config.yaml
num_hidden_layers: 11
hidden_size: 192
num_attention_heads: 6
num_key_value_heads: 6
head_dim: 32
intermediate_size: 576
vocab_size: 1953
hidden_act: "relu"
norm: "layernorm"
norm_place: "pre"
norm_eps: 1e-05
positions: "learned"
qk_norm: false
attn_scale: 0.177
bias: "all"
tie_word_embeddings: true
parallel_block: false
init: "normal"
init_std_qkv: 0.0361
init_std_o: 0.0077
init_std_up: 0.0361
init_std_down: 0.0077
optimizer: "muon"
learning_rate: 0.0154
lr_mult_o: 3.0
lr_mult_down: 1.5
beta1: 0.93
lr_head: 0.00791
max_grad_norm: 1.0
warmup_steps: 200
schedule: "wsd"
decay_fraction: 0.573
decay_shape: "linear"
final_lr_fraction: 0.05
batch_tokens: 32768
max_seq_len: 512
doc_mask: true
train_tokens: 166800000
max_steps: 5091
dataset: "wikipedia_en"
MLP neurons of a small language model. Each row is named by its layer, matrix (up: input weights) and neuron, and shows model dimensions 0-191. Each number is 128 + 32 x the weight over its row's rms, rounded and kept within 0 to 255. Numbers have three digits each.
Before each neuron's rows, "fires on" lists the tokens most often at its 100 highest values on Wikipedia text that the model never trained on.

fires on: " I", "d", " con", " ad"
L8.up375:144129093118100139123136137189148154137190080107191142124156136093129127082128154122106141135126099079137115157118064167142135101115111128186081113118090178091154117085108128082104157088151135084138145109157148150063138116167124085153152124180172101096147117057153136142146118160114051148065109122097179133112161143106138181136156072135141129145159132136109084137087185150149184167076183113142136191175076079100101131121108110142146117185213138148137126163117074151133140100135092113160110213108122108121169135066165161179129090130099106126125133178114045089089132149102125116

fires on: "r", "h", " w", "p"
L6.up70:161080076178130104084134169067128124108109122107135115114140153182133142160185107161160145157165172174122073161085107144089096161136158135172120153151087123060118128141157091105161177139139140082144207091106155123137110132198138069056132135111082138121134118128176167156107169184076117193131166123129101088072110086117082111151095187105159145162136159167137085162109122163080122100113107178159114129095122136137124124101116141109085095110095088109131127145058146100160106088110142112077141183103188101102142114170129182145117190086102122160126145099142099120096179132090140180

fires on: "r", "l", "d", "arl", "n"
L6.up116:068137145149137133100116065104136152165134134122088118134154139137123119145177110091127100071168151171114141085062096110101098133120141096086149111145161128138084086139099099162199130110154159175128212062107077113172183122054165199150156150182193144130117170079112152122092089113082106126142063130068102127144128118082116163142168143145148161171097105141169160092131133150080154145116143084065123146106150169088162159087057165122185174170153123087136129127176119113160114157144114074177125143137128142108113108151149139086161140107143137113154175096083116160149154095090095118

fires on: "f", "ol", "1", "at", "ing", " of"
L6.up477:153126152102078134135109170102121142129174094156077119087104155105099099106171122150160145163101141177094116125134088147101159123088081122139117176145086107121106133109105072160148103177193109151136112167121112072123095091122132145089084068155110073087121119105097150106140168142116076128119168162133177152123156127170128121138148087187131098157139152143089062165151098106136128149118164165161159119077195095150183043120088110171100114181059117140055112146138091125185167111122129119132126111183164074143183175146122115150132148078134111156178099152152166141144130030174119120

fires on: "m", "cl", "p", "ap", "le"
L5.up372:091179093151111106101134148148096104096193149118181160159097119094131135141137091078123176136113042155129059141087116125079139109115146073146084175129088145067138133130149203116114123153121107135148133142119122111148132109152111080131171158133129078104165121132153142125138143116110109137107116099175117160109097163169208081139117154189164119088081151165080141154153096128118125128149093137102161177116119133087142104184102129160138092159172107107141183163061145124130083143126150091110178131120165191145153044078141190155125128130079167101171160137161125125047051131101149174

fires on: "im", "el", "all", "ver", "om", "est"
L5.up184:127136071086105123116188160114026094161072120090129133121117131172098197142145093105133121137101091115114106131112074184119094142126105106189133149143132185190136196149146128143128076125179120099074118097139166114177155164185120072117119112147129138088138104162141158100152123081131168153142071152080086156151077165121120117147116111168127134102139156129139119156155158131134136118098100056170181142099117120115112127130145165114181100087119178112117147195168163124070127153130100099084109099129163200090082134170157132145105127134072146164109162077131098165092045139115167161

fires on: " |", " \"", " as", "e", " the", "ou"
L8.up66:142152120096166168078174156158153090083073132126125125169128088115182166147134158141105086123103113144191076087099065123136187143143091082156124112071135162147116157159039117069175100129144071180144113128151155182132146069122127150115112148152130168146100149149099166084137171127182100107129159125101138096091175134116132103123129119130117120114204112134161116139144143123181174178094118128101092146076118132124186122117133094153125056154106154116196153148117112070162094127196147113106143101097129151138134081143113170108091068112135203098119127091106081163130122185080081150

fires on: "c", "p", "ig", "ch", " comp", "cl"
L7.up117:104106076137128179116184212162165134133127112134165117120095135162139173071146098161228084125135089150101167139153064097110173094098149172079096165087115109124109115149118192108119197143189145086076085111124098150121099045144140168118137197167114056111127098148137111144158124121084099067097128129178121145143127119089100123111108103126128118073123148162065141191104111152132128098115153125113141110116112104139176106152077151129162178145188079178161094117114138138141111202135158123125136170141121106144105104128111140151101108099141095046147150127139181124123149123120165158

fires on: "a", "e", "ro", "u", "ie"
L7.up398:106154109084128128123133147126175171136147148071165082147160124157151089136124148113166138095142120132117146094137085132138139111117117200113134143098124104090119169160111143086179130217186131221140099094205190111100113151157134172075115141125104154145137083118095132109184142117081085139159127111131191183090138105123118147158130136173148094109075131161142156044139131117132063127087145090092133110152165144131118140109141167161107007147072117135151147139137081173116144090112129104092163082068121062106146166133102147107170131068105114170111080118155125114123139119144116175

fires on: "emb", "u", "iz", "ul", " f", "p"
L6.up405:173104171043106106125122139094113070042142173155164124155161169122087083138168149070093203182155089109148159129123166123092118138098174145113080130193098181149096144120140097085096102156123122126175185138189124122118084130146133166149143121109180102113115123133103119132107153157099093119127139141087101115122196155089167142099127124074176100130139151150098185153137155138143092096155075094103111174087139079148155069158119110110151146091175092149126171097111097118132121121096177133075158160143135127133169108129151063103118182114116165090126075161095123201134130159084098166

fires on: " ass", " Ass", " occ", " Sup", " Res", "eg"
L5.up362:106129111115154131143106120101179094130118060175133095143101147118107129116152122113137157167144106084066182090180144105141155102156156100156083160123165137116144138153098094130078164187109123147118139104174175106100125193094053117078148119145107090107171135172160143147085118125177114153140145113103129054150067175118127118142160178106160109158107177099122172158186137103189088124139110136169128095117087143174127107132108192119082120154149112114137092149120009176062154083131174129144138072110152145160116104115139098190124069091175129099071158108132100124086138152109120150

fires on: " to", "id", "ow", " all"
L6.up162:095102093123125127117111151174124136143130150123155161110067138157136062092115130186120145127116140117160138158083184111128121156184077139152156111134132172061166100115078150107181174131129152124120138153096110101125137111166104071185123141174154121148087115113131137102044170133104127102141135143094110136103110185184125139192120143101148202071119112105136134077131076088143146105109160165075177108090106153096156104167156141098149077158165103178148107153136153116088124145170187086073134083136160117170124145173129146162113080159107088122124157093203179108132102052114087052

fires on: " a", "f", " f", " p", "A", " w"
L7.up256:155086125112078132166078084130124104133092092091137242096089072135133095130172135173105115179124149111148140178127152144068090156092126173172115116138144163157127106113104163124160093120135157166149138117198120143103168155161110173125158128100044153114118182137137117193172122134094113135128104085155106114110081166066081092074115145172113056112097155129146159158167124178056171118105121130140115158107108098123119125141149090159057155071100157100179120160143162145176156142150114104106127178080108115160174098140122080096103127172121159145115122068128143110138169121147106167

fires on: "'", "ol", "A", "ic", "th"
L7.up487:130151110143065050104130066136136050122104119156095154099188112192157160148110115134154079206117116088084125142174075189119080097167089140112151129111110103166151182089091157145096117140098102115111131124130124111119202121093091154148061188162154097108127086082119089171164116126119131161145134166127115109186059092128144169117167124103159116119111115132144123137157122137094094098139096165144176091166079160153134151147160118221156174115096139110144142105118139150112116126144057158127108134157133164073121081174099135163154057136164170116146139078119156122137108154184121131

fires on: "i", "in", "e", "ville", "ie", "ott"
L8.up228:149084098103128157128118188124079123134147102124134137167162131147134142145082156072168167108090082130100126132092133123133097111166120136140069162107124090072110097153087149116130163181139147232134121103090129154187090157057137085114114123130119152132117116071095174106074165161119140139095135110139140047151108095148125170179127165079148188133146162168124118112090093167177098120103180094129154141093127154073114116125152117103124064169111094211103124161095083155120147150098122160159164124092113114161135116142107106104141225116143125170109111118136120138238097112121080125

fires on: "l", "el", " sc", "ak", "eded"
L7.up528:139129181129067100106162107150156199119128152109130170184083167108090114159107117112136112150183061093145122109149124107049086145157101150099121125098046185073079119136110141116054133169108134105133157089122121119110122157142124123193149155159086103139147089179176110133081120208119119096162069097143136111141179099114131169140119149125193143116155085115154107153110112137156168143133111124093187128101114159160171137111147115151139144128165133112116140106152128051137051133143095011137126104177160099121134113183123169152147078128134130117140126164154122140202099158118101130

fires on: "emb", "u", "y", "am", "ath", "z"
L6.up478:134156158175140134122155102149105165072101066100159078106152141122151110081104170118182115091123111153152130050077087054118123097137134168141098106149111100158109112118107105080122149159079099113177148189146102120143139126180107113140109126114172099146097133139152151095154125102089094083124102137164102090080089153136139163126136138060141176127162105151089092124102105118155174107162150130146132133060200109144188117187140125112135094156190125179166136146126111146128030139144213062079129110163162116145141104153130123129099144104186178097092171112125124131129092197112163171

fires on: "ing", " r", " \"", "iving", " as", "aving"
L6.up418:144104092166138141087186110151145148095149098138154111076095183119132158131124136145138128174155163102123131109063128174151144105155159121150107103103147125121175163167097086019127147201081118122105201125126159121138124126121071171109136121101079147144099167103129120115076100121077122089162133123120159131119096148107104137153160056157143112078146191206160199181124080130148124118142130152152107104135153139165149140167104129127187044101097131124051129079100081136192124129136176113188122093119152136151137151123122120153132101137108159117106123126113092129167074091051105181

fires on: "ab", " of", " Man", "ak", " man", "il"
L5.up120:164103152124136125114111085078074083110159117133153089117125164129092169129133153117070130088160127142165177132081129138091091112147111159176128173124157185107139081139084180177147100116071121153130116187094097194132128063132109110086127182089161164186120131121104108073189102123101078146122124139104126103161121116155131165099106172111205075112107130133157086146103129138084189115164146088140161149096078126158166150129061149131122156152090120098176054154125125091164157071121088123120147140203122083135155093146146165083195165133080111113137155135124095130138129130146170197

fires on: "l", "ener", "ig", "ul", "el"
L7.up306:104106120126159090078090146095111094105165103154163161160040119138196118142133165168130122142176067142183114139108122159108113150138144083083101096104067138120089067105137120079123114160189152180176115078084095119148163054149121135112122188127069098180138165142169136096140140120105148152128119117107157151169130127092156108114168105138128165142104124172158133098125180132133116158166184134072093047087101113133087100085142128142110100211128081143150103100171176159082112109122088069104130138122147104202208145126168129157135104115154117090164115150170137147133136154138155123

fires on: " w", " p", "8", "urr", " pro"
L8.up215:115153105106152150116058152214137127189127052127115138153169120159120126092144079148181137097141124026174157114094099150083115129090197134108109129068073179144155110146178130117118139080109155133145149116148131163164128099134111126108166133169104167158103165137147143100066111099117133132102147134193169091138148109149139090127103107139048097143131114147209084122135176132153150083083138136104097121119111070136092120176188148077114158129045110165142110108073151147106138131114134142118116164142154113141187064161107114164091176174154140138148081094132148141128157128072125148

fires on: " ass", " Ass", "re", "iss", " Des", "et"
L6.up47:129086061134165139140198099127140175134115107125085149139104119102148133114148134193100129132111140083180131172111095135163153065179119138140165128135121094134151076124150054184114097065131124137087179118107160167132042152158094129106098183160143134176145129126129166138121150058200107120090125111081139137064118130123120089097147137164156164127113194096131177105158085128110065110109121098137086180160162140201144106116136162100121088142092107115182111118090119152082144143096179119118124088104122166140135165132155134127100091143089085133150227105131149062157105122162089126

fires on: " (", "R", "N", "\""
L7.up116:143150093136077077102108140159104193056092080110100142136141173141074173123141116167108137134130103130139144172124144106098115145112128145133115141165149089108176176112156079145115156123116168104088129126170123124088140126098133152119200156102137161138087142107083132141157177125100096094064102130084158082134096154089140168131160149082095136123116116077121123157160094161034140151127163112065077136087188164143171131165161162142128098148175132180097148138161120140114080093148123170102018080107160102153140080194104178132148140133150103162091142129196098099123110161168170162

fires on: " as", "t", "v", "us", "2", "ti"
L6.up545:162107125102144126121128149170212085097106149135133187148080147170166151099142160149206092134146063131118092082153183080124128133141119101125164098137092160134069158150120150091102111111112164129222134084127133095113143112135105155082118169115095165098151128082123110149169126102077175186109139160172189124123151101138098107153171188122140151132100131117126162149134137124151099130158076153141175078118106125162177096080134083087125102106107159129072125113183083129078093188111061133178120117168128116077116115163135133118165148069126077070100140167167110138168066146138114087

fires on: "ed", "led", "le"
L6.up263:106108123109091156154130059145133125178178097155118130134125045088131138112119106113120147196144138129161142106099131060155157049088128153169046111142109103120143131141116191112052124127106148146168176156172122066150106163159113116122060128069112144113079100122121119080141122176126167159083133165111172112098107152126172143150098170106153190129081098153133145056163132116069100139109136090147131168174185155165140110136134117148153103154107151139103094142100118100092119127090129183143126179196127124145155102038166185190139145129104107118102143149171110135156115150121180129

fires on: " M", "m", "l", "he", "ol", "1"
L8.up501:135135126210100090089181144165142126125123114157078112149164115127159156093213120116181091088088126134096145134087109153141107115108078080110126108169091185165181145152132103091123127118136138129111087088086127119142067111150116150085135136167148068139119100111106134112152068192142139084148144137118137091100085096044088159113132134120138117091136124125097114135207129155155103114191180104161129048152180213178146149142121129140116099157138089172117152117117084090174166158131154144114054163104157119163155112077118123137135096172079104160165181128142151168127150100123125185

fires on: "ed", "ing", "ist", " to", "led"
L5.up528:122104109109127152155127061113097140131142105147088070054159100109096145104194140171057056211186228149161154125137137160103156107110120150137155138140150115064148150140162131115113124156148063115102210123129138094133156133079111124145127188075063127118084142114150075107166145143104097157166116132095141144137166171114097169153088160104101134089153131091166154079176118094133132132105131143140086078125145146180162149164073090121136079090123156148122092130171171081087150182129144066111127133140128132169123116169145137152113095142085146141153089162149103093097132151177102111

fires on: "ol", "e", "i", "min", "ok"
L6.up39:149189028120135098182136149129089101120124135116134139105126112176161111155191129188115148142138081114091129144089139164172141115180126143117165059082153142054115126151128156130139171175108097131099110184083078106129122129120166162094126140164103116148151129114114110147141070129093044166074112196151116140103092128093129112097097144136104101140076128170110119166116141122155159106111144149117078158145137136090156115119090131144144093163105107145167195163183127175093152097155171089138095055119192125167117122132141145027124207129137082080179145106152118100131111130100146148